Part of a small language model's weights: tied embeddings.
MLP neurons of a small language model. Each row is named by its layer, matrix (gate and up: input weights) and neuron, and shows model dimensions 304-559. Each number is 128 + 24 x the weight over its row's rms, rounded and kept within 0 to 255. Numbers have three digits each. A neuron's up and down rows have the sign that makes its largest values positive.
After each neuron's rows, "fires on" lists the tokens most often at its 100 highest values on Wikipedia text that the model never trained on.

L6.gate2562:107134156144072093099138118108105136113135119166147084124115105095122148165127132181119073089105125095182095164105146139145132129112119137112107149103132152158119151137096170131123141136111120134109160109098092137120136085149137095161143151104116127126127123109132138133089055121074163170089126153148103121137133162161145134122136126107106146113149167113079143123087150106155117130109133106136111136093177156175117124110121118144123148157120155115099146151106149112120124124084148120094178142068114115146111184153145130126118089106136113162126142114136105150092176110169066099103103107127135154094136160113158154155085134131095104141129101120140139138124142132118126158137135116136161082144119142153126079112117129090158116108110095132149122186127161132155131124091147
L6.up2562:177103146103155129152210119121112165105126147157157149148124123154144130149137101141124142116121121171127129133143131113087139118134155090155091061167141100125168191114130139090104116134138142158096139143108097149145141108091129136136139071131154123148145142136149149110138139146121112119118100179104112124112125122145171096170128103155125156109098091117140105125125142132104110136091132100165132137138116187114117093129152122159112131136148149147157093078131155104101116121115120102151148108175103103130133146133110148153140140125131134140085108100164124144157132146136146139147114132120121133133121120128135152158140095115151093130138125112114070171122148091120096086107123131101091114119092152117084134143113096145140159130149136172082162144119130189092150196140126
fires on: " the", " a", "==", "see", " This"

L6.gate1888:140120119146146137143127176165132133063130142162089138177175109127108162132131111154093128137154141087156155117167119139125109154100160102138105117160121110172095147143095140116087083096135118135133115149145109099136117107145133150112117132123094133128136120112112151105124154110130128132172149122067113132156114126126147118107175132106173215132150111128133125137102100162134121099133106146120123079125131130112124116144148104129117076151129149090150068127138147080134167115112129141082127183136130107150102100105120118111117128081160150142119146139125115118125138136133116168149107123131143150115142108125140171127121102138140132095131127175112109084105134137070085179179132119115141144137145175107087084134124086122122154126153119153145118090107173143125144116154125
L6.up1888:139178133108086136124128099126116118158115177146185130163148104132143143133108103157094110130130129131166124078181096151115130120126125098187121079120097089110126111086119107127135108085132131169111149158061142122161109121138167142160075130103143105116129133129143124074113165113125139144133140118121145148129161141125118099144154086091132170154155158114135151130100157164140164098176094149105121130143134137112157117165107148105114151075138109158088139160132108094138143127113090126131133139167109155097116139141076079106123145075139130139123115136121150118131101158096141141134157141104158171136090121139132147121115139146122144102116106159161138159114136116076137139125150164150097105164109138127119103132147137160136147116139102146132077148145171141130134158091119
fires on: " of", ",", " in", " (", ":", " |"

L6.gate884:114171135099151117122128118112124163133129149169073105137127115080125133170144129108101138132165175140147124149150114173102118146121127106148116120103194142105119109147087141120111133145125153127116110165130113135170123122154073141130126150112157088114124132131163117125125169103159115136141172083109064143131131127164151161098194143156103124132151120099098080089160118098108135147139149107130116138131122090141124172129176114147143108125085155103216109139149165136086140119100137157141090108131144098145089127145133165123174135139113133113104160121105141156120174138133113179094113113121118109136137106093132128143124108151133155137131130097135095103121080142190139138138147132109122122134087128159115121132107081160126157125137104106178142115128122173089134117097174
L6.up884:126091146104102116141166101147143083133143148127122159142132116105144150129147129101139142106139157121159144112122125120087107132150154126141117119164128093114123107135119123177097096132123121090128152140114129107116128114143154133111167114107127085147180099063133140140175118128165118132102164120120149125088082213077080165143186112083155106094179125138134142145143126099111127129121115115112123147121122148107108113098123127141139111137157115125111174140116164147090141147153139140117100131108105102116081138141121114122114143160117141121128132091113127148118118157119112204142128102098180132153113116126174112090140127104085090124106109130144138159155149113133110116112138188097124084089125105130127154155135166139114121142146089112105114104099122086120131124135147
fires on: " (", ",", ")", ";", " the"

L6.gate779:133168096108082135136153104140129125135139132108163088131109119125134125133102151098098114083107152140153140088127132120133135130132115152132112117182088116127111088114141140140134115103165095119116112107122135114150145145164079115144154129073082164134143150177127097138108093130165162167136145135109136132109103136127174103135145141126082117148094131151079143071168085105126121132092118147151084125112120152166172165137143126130114098089095129135147142143099102093117145130161118123155161155126133093130110110109131130137143154139107111123120122117146115114128111109144129106142094078109100148153134101179140107133097143161070146161166122100153112133118113124092076133140108125077099095136145127132105129138111132098099108134103142145115141128129155151143136096133156
L6.up779:115133138111126115190130111130140109115127175148115096139086099157137109113169116083122147113166129099131137176127101114135131131155174164159124135145101088093129134130127127142123106176138114094133140161112108168135120134085160127129159093112123135115162197102161103115162105121109124142133107131133159126102143091095132145136117119088122109141128137150144115116147131067108154139142137118167095135125119178143175180174152120157120145125168102130170103092120137144149156131180124103066111136124123121131106099116114093139138077134115162137158169140116125119126109107158185164130117150145146119108132130150117157127128144085120138143099123157117124116156179105137135127144140133121120122144100139124103124106102114108145135175119141109128110079119106146168132158147139
fires on: " a", " the", " an"

L6.gate997:107126098100134105147168130106123159128085104170159137086121120087150150135176120133128140119127136126138162142112142077082116150170169156114120111118132148125145092126175144093093148135168162125123123124122146143162140125108139107112209151135140147090128163120134157093098144101180177095137119099114140095115124196123141145090115106131120121182140117137165146167135075074110117149157152092160139148177112154132093094119120119141151126149156100112151120119139091116102115056165160129133099119103130130120151134188149160078123140152120091159111128139117096123107116108138125110123102119158131135104125157101125123135135115100128104169163131097070138103117183142115135141148160118137172115095126116138171118137121125167132204131109125120150130142124103155097109138082151
L6.up997:121092070139140082145158122146142161132100083161146124098143137113144098138126118168154139139095126144086156155084156106086108155174130113172121111121126130092135138127168109141133133158121166125106135154141130132105171147100138106097128150108133147105130144139083140097087168138161128094148092132165146107108105140123101139095118132108144122135138104114121171112111142101119098099143162147080144113170130129131150135137143109126144113081179081122151100127133132153160073106127126148065082135107112117173108142131133107103129125180112091096144131124129142113138124140135113138133075128145139112104160142126119139144096162104109134160121144111082136180145132144093123088107150137150127118114112127103122117127141115131124142099129140140142149134100129193137103136113124
fires on: ".", " –", " |", "|", ",", " and"

L6.gate2404:162126114106144101112095113108116121100129103130094129121102135128131065096150134177113113113125155126133129169131136123099127124149127118107136085119132122163156177119156083129107124087097153097136119095161121136112125178136140156109138174197153102125124126177096144108125119150131114152143121111096144140073105134129169119106095124168160122156148100137180125162146134136123129132156127164117126068148104142133121147091151081141082093153134099141134153171144195100131133091126137138123110119115135152137137178151160079137151096108147113147113125126131126135167130085119163088118124138133139106127138121111156114137114161110134128132140160073200142118106117112098161099149143154151125112120118151120135146147101114151169138074115131111114135118149181176158109150107153
L6.up2404:123094135138098132102082113120090139134130096133166123121110119140152104108087110113103124108132121135098108127148143141105101164121166138161140157081133132163135159126146107124154121111150095111127107105152131146073114161170116094082132098111134150120080118141172149114113124115125124095128137113156086116124117109105128141105145124140128087136117140086125125123145127122138139088082136134110124129146131124128108097132134175146125125133090107156145098129096131095119123139167119127085102123124112177116163137135130082139132124108166100125082112115107166139127168099127127123098135109137143134110121126105109155117131143103123160103139119182100151154132152189141090107143125118098125175131153108084120158171141134157155150101137141143091188095105130117117068100091104
fires on: ",", " and", "-", " one"

L6.gate1977:107172105108138126116103172162136102117124131129120139181142161160099117153148116196098146167163123086160123082140120099084104106116144134130094103112109093110127137143169117055102131135134129139105097114121153130158144128125141103125117135109086078059107146139136134116143181112133191144139105139102106174082084141091121116162155135144132116135094096139151167099119117146132136127110129099182168120073099127105156105177135153137136118176104155124123147135144124127122135112117126144092135156122103126135124110184145101123077147101130108142159105073126155145085125161105117130113109102145123165139115141159120131118130106117131140108093165157110064152140114117115116121161096138161106120111154110132115113119104111140095179161137119118137134133149137130139158120138158
L6.up1977:101147128168119115111121144146137130115109114094126166134134158137125121126121125123124111155096120081130115114104133131130170107106132115132117124124156090164075110106128137117138131120119135166098103147124138087156134174144098138134112140087099115090116109146181142120134164130129127139134113154146111140079151079119122124116171149160068136116123099142152129101138088089166155137099104152159138101097119131119123136166136138113149141174099179132106120141141090156123118133138131151099141165130114077141127135118119159120107142165109133143144111122074167123097146135117153123122151110115116127159129115198130125138116118155147129144151121175090115156123124102161131122158164117140101095113123124134115110114137098143094146147127080115137130109122076079120131133168171
fires on: " in", " of", " the", " from", ",", ":"

L6.gate345:123137125109148152110163102072118167132135151126097071155132083113125108146157153138109104120127163107115107129120142115116115177121141075140113112129143127114161126106129119088120108113171163137133156097123112126124135129116132122092096167125114141126139143152138113128104157115129132142210148114151109138107132109202117114147100133109176110116091082117135113124151133120145151153138103169119174121128090095140089146141134128110120106092140167102131125115120138172122107096161142137144145166091112178110113095129172138129141153120156125135130103130148126091162120145140117096143144117099078139101125112136129137133128176105120129124130139117106120150162121107141120131158131101148155187116090111157075145123147128116106102126124128077122089129156108169094145192093101
L6.up345:119165091092116129141109129144144151132140109140122121117164120100107156143083120150137099154140172095090102081118174120098104125123116086135124118096144145128149125144132109152111121110129121150134184153141070108152128169114158146163135113125141168132098120107139114093123129105114126087155128140131157109113130154071094144151138102116219117103128171136156162130145160134140143121133119097131147121161147156167153154121070121121126147141113131130170140120094125152143143115122121131149102115113089117123132119111103116084142106081126115145168147091109126172124134138109112143183142155110096114131121133156114106133154151141127117158108097167093149119121123059117078081114110137102114161149177140129103160137113133150143159132179085137105167163150118163116132154132105
fires on: " |", "|", " "

L6.gate1002:153121113114133127107123092099122134096161129161113217136128132158138119134141119140110109142119084143135111137090107123173134105079167099107133106152096085137127148113151132129147136125151160138149129119149086134160121130146142157132133121078139139133101100147146132128128144128093096106149185110112128139122160158117074171070135109120100111107109106099158109127166120074173121087148096128098103113148086104112155119118153138109075094127155173128171134141125112121121151150118120139160101170120142158127105141084164133159100122103172134153156092138155122118098068112141088103121112081119133116146133137147097131155154157107133152111128159149123094143130140136140144123125087126113111136146161104095158126158127132130121135113141122124124156131146147128146136174125097
L6.up1002:132142167109140132097146119147137083144077135129137184124145110145168138132145096143141145138139124132245119133128154095092113131086121113166130110055127130134118126139125138121121107130117137156178090094082137136138155144111134113107126119127152128153101137157142178102101094101127153096121154120141104177113177155105154157130136113176131156163099134110118153080173122118110115125146114116122117103153133112092110114117087099147118137128133143151122070121112116155111145120161148124069158151165122134119064106164102135129133133157126090184160117143126139115116091110161124114062107097084095186129114103133121145100138132150099155099120106105177102144122173125177101106135123144155091122125120115137139060099130144172071098109137141112138147161120144113123125137140114
fires on: " in", " of", " returned", " from", " –", "tern"

L6.gate1099:137126107149118113142143133135139125146141107121128154135147071127133075125111125156115143142119143151138133094143107124132154122114137182160128104107114136149139144120112118117129129106113111143158126141173103136102123132182146115154104108118115128096108106149137118107073121137155100121147108103134176099140134103162128126086126117142116132112169111126137113086156117162142104117138150083131138134172167129138140104143142107156148161148143108112143145128111113142111132110128170129101075116157126106127124121079066133141177115122106155130122126125129136084110129084074134128120143119157133053152107123105116101125168151114107104096149152150149124109096141096141130135100130095129128144185074082120148121152086122138184135113190149142150153096155158150121112139104102
L6.up1099:158121139162130099138116124154170103152129086092132129121128093115112087104088125172127164093109133157119158114125100137112112145134125177127112089134142140150151124123124090145151142105135139124161114132150129125124126128163137129108117129163111115083115144122120147103097096134193084131140121108123152103104101085131178118125133123137120108110124123123170132101122146176124136127126161164127171116169147118131153128126149105160141143165137103133155146156109126105106146110112157119098076139149151129143103132110095108091148117173113124142151091135155128103101172099124136149127143106142157069149123137125125100126117171144087131117118171111127133107143105103158129120099132155142108149154110101088116113141129128133180139127137165159148151098144158154124093115113115
fires on: ",", " and"

L6.gate1654:091109092100118150085140146137084054106141140159124066081121138093092100126123136100131113093130161161132130118123108104113108098092145131128165157191136118098116109114122161094133130121142124138094176137154107132141137078144115135129094125139102136169122124119140183103089114113136080153152174137112061116130092114126101105136134138115113129136154136146146149129093144127151135125161130117102141148084198178152172121123130154101142132077110183103102130139136120132120160172127093169117132110119113121149122107122174151127156135135090123121110103106110156116100149130134154109142177125101145152128137123148107143128099139116135116148157148135100150136132126103103122105128137117140130100141116138091109129119110110127145133111090142169140166146126136140145065133152173
L6.up1654:167134142122097091138161156087130103104150112156126127116113120113124154129155121153111105181146125133114134086126155098118146130133120136079164159096104105114118101131122109136166157143105097104142154188197120129167134126145140148122127120119154143130116153107115084076130118113155117110106113171121116173097150133121136118148132124133124111130078101105158131129117146117135128091119098112141146143162140122121111156138146130135149148099074103088111124074122163128109096133111106126128146117142113127158124142144123118124134130120101128117151103150168146154142121122100141140153168106086110126150147115080121074108130152139100110130144098099112126152116135107130116118152111121083114161106157113119128131159107126114137120197078148094096144125157138107146112177118099
fires on: "-", " ", "|", " |"

L6.gate1160:126141149095121139123119097143141155095140147093106167167191097109146166148152111092117112138119127096159156107131134111136125137130093101129138118135146132162144106111095149114175071147095127164102134123138130095086091109121127147164149147117073126131163156142101108132161106129124175141134121126148157112145135129142122111117122121140153125077108102123114143102135131096129125179160129165140161131140152131122135108095157127141112145090149137122094167133130146126168106122118155126130122128171099155118113097166122105120154100161123113131099114141162162168154107085151152108135186137144118164159120105131095107135113131127084135128137132124145125134103185112067128157140094101117144108131158150136123144150118160135130125161134075082115068122145110116138112137146130
L6.up1160:100153129132120126140138063128158149140136159113129132194126122122132105127083092069137157102153102145106152122128167151144129144092096089109111129144116137145138114129092123102120110117099116160110133129105115118148147147125160137168141154091099118139148104152103131121173145105100141115090100148128150115128125141110134127128135108110147135145086102129119137079090141085132153149135130174127178154120101149133156158164138114137078135104114136126080149104141141140140107136118111129109119158174121112166138100090115131109149100104123092141138115081137151140112106130123123126127155108198175164123112123142099140157083115133132132164173131117185134151093146108102147137101144125144121073177130193121112135163142137123149136156133124150087099135134120132129128145127121
fires on: "-", " |", " •", "|", ":", " code"